config = dict(
    norm='layernorm',
    bias='none',
    lr=0.00223,
    train_tokens=202300000,
)
MLP neurons of a small language model. Each row is named by its layer, matrix (up: input weights) and neuron, and shows model dimensions 16-143. Each number is 200 + 40 x the weight over its row's rms, rounded and kept within 0 to 999.
After each neuron's rows, "fires after" lists the tokens most often just before its 100 highest values on Wikipedia text that the model never trained on.

L8.up248,189,180,195,227,163,103,174,171,164,197,241,196,203,111,222,238,190,248,251,241,221,161,203,225,245,209,236,217,205,200,178,229,156,138,262,140,170,148,182,182,224,164,215,263,248,245,178,263,230,231,192,206,204,189,200,215,187,148,240,220,229,168,242,231,225,179,256,230,222,130,200,227,148,151,157,209,244,237,255,262,183,169,232,123,174,109,269,201,208,243,151,190,208,220,259,192,182,148,205,248,292,191,162,192,216,250,145,239,208,236,247,224,263,179,207,247,166,199,205,201,184,169,202,205,164,202,101,136
fires after: ".", " Mike", "G", "_", "L", " G"

L4.up259,231,189,172,172,199,172,151,234,171,252,140,241,256,155,183,201,122,188,246,226,182,127,207,236,279,170,230,254,263,182,190,133,191,175,264,162,200,224,224,202,123,155,195,227,123,254,216,180,292,162,274,248,174,209,193,252,177,217,223,238,203,168,223,232,133,150,223,135,174,198,169,163,191,193,226,203,235,191,170,260,152,211,182,189,159,227,280,159,251,276,173,187,136,168,216,236,180,202,171,184,254,210,201,213,234,225,215,200,204,198,184,194,183,202,195,269,276,215,189,204,212,244,164,183,217,218,94,217
fires after: "-", " \"", " (", " |", "M"

L9.up38,217,174,238,214,191,180,157,213,204,138,254,173,164,114,230,153,214,255,216,169,231,229,200,118,210,160,194,154,124,193,169,178,184,204,181,186,139,200,261,166,195,155,252,199,308,194,181,240,184,162,180,196,188,155,248,256,197,197,225,268,180,194,244,153,188,246,144,214,196,223,185,169,226,204,275,201,266,174,216,151,167,166,207,204,238,205,172,184,184,181,217,226,159,196,234,112,185,228,253,242,196,140,213,279,182,251,185,184,190,195,197,176,194,228,231,170,218,191,249,251,211,253,175,204,269,250,146,185
fires after: " |", " at", " At", " May", " April"

L8.up626,204,142,216,157,146,209,175,184,185,245,254,160,221,184,203,205,228,212,237,233,275,192,151,162,230,166,225,198,184,242,243,156,173,211,205,131,223,136,224,190,206,156,296,189,234,252,255,213,183,207,221,268,246,210,172,187,173,182,213,218,264,99,221,189,241,177,251,207,210,172,159,213,247,157,188,210,182,216,178,198,242,187,128,136,150,156,253,277,177,225,222,211,99,222,183,234,206,175,184,202,236,171,199,189,258,176,160,203,179,174,235,217,214,114,245,218,203,242,305,265,157,185,113,245,181,228,189,157
fires after: ".", " D", " $", "I", " Al"

L8.up81,230,196,140,172,202,218,257,231,149,263,275,185,231,195,153,156,204,264,222,208,214,254,185,101,224,180,237,93,142,251,231,164,199,152,150,210,193,163,214,244,224,194,200,276,263,140,161,198,257,266,205,194,220,208,247,181,276,199,152,215,225,160,250,206,191,159,188,218,218,144,152,148,264,112,144,177,284,233,186,195,235,210,174,254,184,191,209,189,184,225,289,191,245,138,173,303,189,219,163,168,176,218,186,171,229,171,105,173,168,225,224,196,211,202,192,127,256,227,229,213,161,178,133,225,162,202,133,155
fires after: " in", " of", " Ot", ",", " and", " Ab"

L4.up2,262,177,217,176,172,190,201,169,184,210,153,223,207,270,276,173,173,244,193,229,203,162,224,200,198,134,148,198,168,233,225,174,134,108,165,151,186,185,209,183,210,146,215,243,183,223,191,302,206,229,289,225,220,196,225,181,178,179,222,168,206,193,261,237,158,192,166,226,207,168,172,189,273,112,163,185,232,163,125,214,186,197,203,192,176,130,264,188,217,122,207,119,144,223,180,206,224,219,189,222,260,174,177,212,221,250,178,228,195,258,231,195,234,212,217,161,222,239,187,247,234,238,200,156,164,142,175,244
fires after: " one", " (", " \"", " Y"

L3.up62,218,205,240,193,206,197,223,129,203,199,238,214,238,116,191,207,155,183,204,217,107,161,133,186,156,229,190,185,226,213,226,137,188,218,159,234,163,196,272,207,211,215,244,250,238,208,253,252,232,238,242,131,236,181,198,184,196,101,176,271,275,157,253,210,170,206,256,206,227,180,79,170,174,230,190,222,166,213,214,213,209,304,211,132,172,275,215,235,249,226,232,219,160,175,232,176,152,222,194,236,261,201,223,163,239,221,207,164,201,236,213,149,157,194,199,209,152,210,228,112,165,235,107,185,197,131,221,212
fires after: ".", "="

L10.up1,289,150,162,236,210,155,183,183,155,194,149,196,220,225,169,186,233,233,233,229,209,197,220,120,189,175,170,122,234,272,302,242,234,209,209,204,262,161,232,220,165,140,185,202,261,222,173,232,183,208,264,249,245,286,195,201,278,198,262,188,162,196,164,136,248,124,162,148,159,199,211,220,214,125,215,290,190,202,168,210,163,140,134,178,172,247,175,216,184,206,259,215,166,153,231,265,192,172,148,203,186,201,207,245,269,181,155,141,195,250,210,223,264,199,201,193,243,214,189,206,144,204,205,191,234,148,292,157
fires after: ","

L6.up135,190,203,249,209,183,205,248,225,233,246,159,186,180,225,116,228,236,152,215,201,230,241,158,98,233,158,170,194,213,329,218,212,133,147,138,242,261,202,254,241,165,244,202,195,262,204,210,186,171,209,184,201,226,273,234,227,235,217,223,228,149,193,232,198,234,157,186,173,132,281,252,142,174,193,264,131,211,192,175,195,214,185,146,188,244,152,192,165,198,125,320,219,252,186,176,190,132,250,189,253,184,180,196,222,234,128,159,176,189,173,133,186,200,164,207,123,193,205,213,204,194,223,204,216,275,210,204,168
fires after: " on", " date", " Released", " October", "–", " July"

L8.up558,192,162,183,187,200,185,250,233,161,237,214,182,264,208,176,146,137,276,213,115,165,185,232,194,244,190,214,140,187,304,317,210,163,172,207,227,218,214,225,211,195,175,206,183,231,210,159,229,203,246,217,157,260,229,213,198,262,160,176,229,205,184,301,193,140,196,259,235,184,149,187,195,167,195,221,197,260,185,195,229,202,243,176,207,164,187,251,210,202,148,229,293,196,156,239,208,182,258,140,150,226,171,250,272,130,225,164,178,193,185,105,245,171,225,227,135,236,212,207,139,184,223,154,224,179,191,218,199
fires after: ",", " in", " a", " is", " the", " ("

L4.up95,192,210,190,186,204,169,220,181,124,230,202,160,168,250,179,218,188,199,210,261,194,213,202,132,157,128,213,171,198,203,216,232,180,203,149,169,187,226,246,134,172,260,204,213,250,218,168,189,261,253,185,201,163,185,225,182,208,288,227,186,130,313,244,154,147,190,150,196,237,276,277,206,265,217,241,169,237,170,185,164,149,152,211,225,249,150,234,187,184,256,233,179,262,207,173,263,146,204,130,171,214,233,181,277,233,221,133,193,165,237,143,192,247,194,216,69,223,159,254,187,180,197,162,266,223,221,277,225
fires after: " on", "On", " in", " In", " August", " On"

L9.up279,157,143,128,236,205,199,161,180,156,186,186,206,217,139,198,249,241,191,220,210,202,260,186,96,239,152,167,227,186,223,200,269,120,142,176,184,191,167,259,144,208,190,249,182,229,215,233,249,143,209,185,248,165,195,175,236,278,158,211,209,169,162,233,264,143,224,178,269,203,226,217,203,245,245,167,110,260,185,258,214,218,227,175,207,206,189,262,93,198,171,269,196,258,297,189,174,153,221,236,214,239,138,163,191,237,167,89,228,175,204,197,203,213,193,220,90,206,255,215,182,196,226,195,222,271,193,238,186
fires after: " on", ":", " On"

L8.up556,188,196,214,170,114,229,268,360,150,224,201,152,298,191,203,216,158,207,224,179,257,297,275,240,170,153,245,202,231,269,259,223,189,215,124,208,162,214,178,223,220,140,124,257,139,174,170,179,250,218,148,135,229,171,239,219,155,199,211,139,197,249,232,201,168,183,184,192,160,241,212,190,296,246,129,156,195,185,227,171,164,147,207,176,208,213,183,192,196,160,235,224,199,216,204,202,214,149,187,178,224,241,168,216,254,189,138,200,235,207,152,239,198,145,224,167,185,179,231,249,187,216,152,187,148,239,221,156
fires after: " in", "In", " on"

L10.up190,208,198,173,229,262,199,157,173,186,218,217,130,156,177,167,259,236,198,187,121,233,217,180,138,185,175,220,202,183,173,168,261,175,142,172,167,210,179,227,163,153,213,209,140,161,214,188,282,126,157,127,236,166,179,168,206,284,220,275,256,142,185,302,207,154,238,239,223,238,229,175,180,147,158,200,183,238,176,183,234,174,151,216,241,255,182,215,195,192,164,277,236,181,234,214,307,151,264,269,179,167,274,197,172,208,179,144,273,171,217,180,219,183,209,245,168,254,177,269,255,219,182,225,225,242,177,216,197
fires after: " on", " |", "On", " On"

L4.up405,190,183,255,191,216,169,168,206,175,221,228,225,238,155,246,168,173,224,250,189,200,190,190,182,258,207,251,165,279,182,220,218,151,235,117,197,235,202,264,170,180,199,169,256,214,252,163,297,275,202,195,169,213,159,174,206,223,223,157,199,227,147,268,240,163,250,188,237,198,186,213,223,197,140,234,180,166,211,241,139,176,156,197,222,251,220,184,183,131,96,160,174,130,183,250,297,185,210,198,184,193,186,152,183,148,197,211,285,158,215,222,173,253,172,184,142,148,254,194,159,166,244,184,242,169,128,244,198
fires after: " the", "=", " (", " The", " ", "|"

L10.up321,229,176,165,262,207,176,203,190,138,202,194,245,216,141,179,199,181,175,225,183,269,211,247,188,200,245,173,129,194,246,247,198,122,256,156,169,192,209,202,220,178,149,162,163,179,123,212,215,192,236,165,222,323,192,253,140,255,191,251,197,238,131,249,167,146,167,187,131,270,205,275,178,247,190,183,136,280,200,231,186,180,266,175,230,159,258,132,129,150,103,250,204,213,226,169,225,183,198,171,184,200,248,164,245,253,224,197,218,259,175,211,241,203,226,171,144,214,192,223,250,237,298,200,186,230,193,182,187
fires after: " |", " the", " pro"

L10.up368,269,84,191,237,195,228,209,203,168,203,197,240,200,120,151,234,168,298,263,220,154,182,190,180,145,230,242,134,143,266,249,161,118,193,176,263,216,201,195,170,104,210,148,145,159,208,182,231,185,178,198,206,221,198,244,235,267,225,225,211,173,177,217,147,229,143,206,103,209,218,167,265,235,134,198,242,184,244,218,179,170,251,177,220,247,160,185,199,141,215,252,218,236,191,233,221,168,236,153,215,241,171,215,198,219,201,141,227,246,232,147,185,201,192,195,165,213,180,187,198,189,183,219,212,235,239,203,119
fires after: ","

L4.up229,221,198,181,100,157,160,236,257,237,208,208,221,232,178,188,151,203,220,235,205,146,196,238,213,136,175,127,139,147,289,234,183,143,168,256,217,251,180,227,213,142,199,159,258,165,168,141,242,166,187,223,223,280,131,194,187,186,181,201,227,204,225,242,191,169,207,210,205,256,168,162,209,265,188,210,264,208,202,179,175,167,295,188,146,174,141,193,186,140,219,225,211,195,211,167,171,151,227,185,255,172,181,293,290,264,221,151,262,201,208,225,208,190,135,182,202,157,221,198,183,204,183,137,264,173,164,197,174
fires after: ",", " M", "anie"

L10.up10,229,156,283,191,137,81,248,224,220,219,209,141,204,163,244,200,205,246,215,231,128,188,178,197,240,104,218,201,184,290,172,205,148,240,245,204,145,201,284,151,207,190,253,257,219,219,161,255,192,233,251,224,246,195,185,276,257,213,212,235,218,115,222,193,190,130,231,181,177,232,164,164,207,198,244,189,154,254,189,234,185,171,159,188,270,163,235,182,233,201,191,209,198,167,185,170,171,264,208,228,142,202,152,155,189,187,157,216,108,244,181,219,147,235,256,218,231,157,203,209,176,240,166,238,205,211,204,190
fires after: ".", " of", " are", " is", " the"

L8.up234,184,157,191,190,264,125,161,188,158,203,217,277,182,155,181,217,202,249,247,222,181,197,194,262,159,191,239,191,180,263,247,200,188,172,198,223,201,177,204,209,218,186,179,265,185,163,203,178,247,192,164,264,209,184,158,165,215,144,219,235,203,207,154,193,249,192,201,184,176,154,204,269,254,250,172,245,217,214,122,176,176,171,177,191,189,97,222,170,153,136,173,197,171,213,266,249,211,255,175,164,170,175,213,154,246,156,139,209,169,267,203,288,201,162,227,219,133,213,199,245,171,135,193,268,251,103,297,119
fires after: ",", "{", " age", " one"

L4.up562,277,202,281,140,153,227,187,190,174,258,175,188,201,191,206,205,136,282,178,171,223,190,142,132,223,128,213,184,130,150,193,202,202,192,151,280,232,178,271,184,142,119,266,167,242,252,216,200,222,282,213,252,241,219,195,243,234,133,149,219,192,152,245,191,195,181,248,215,220,228,142,155,172,143,223,166,221,246,190,172,185,222,194,206,207,213,211,146,224,166,202,170,145,155,185,174,179,214,185,227,265,196,183,158,211,183,171,232,200,274,258,147,148,204,236,181,264,203,238,183,136,225,194,281,182,131,159,153
fires after: " (", "-", " [", " \"", "("

L8.up374,234,184,138,251,150,127,175,239,138,219,252,200,199,191,177,198,162,232,245,161,170,254,283,161,184,171,123,159,209,187,165,251,77,165,180,231,194,179,141,179,224,151,311,173,250,169,135,235,206,139,208,244,247,193,257,136,153,218,270,247,181,173,245,142,179,214,176,170,198,228,223,170,208,202,218,208,242,210,254,167,174,192,190,277,190,177,164,176,163,204,234,207,160,183,203,257,149,183,199,265,292,193,224,207,208,182,158,197,214,203,227,201,192,226,225,162,148,230,245,189,178,245,195,204,243,181,204,193
fires after: " the", " at", " At"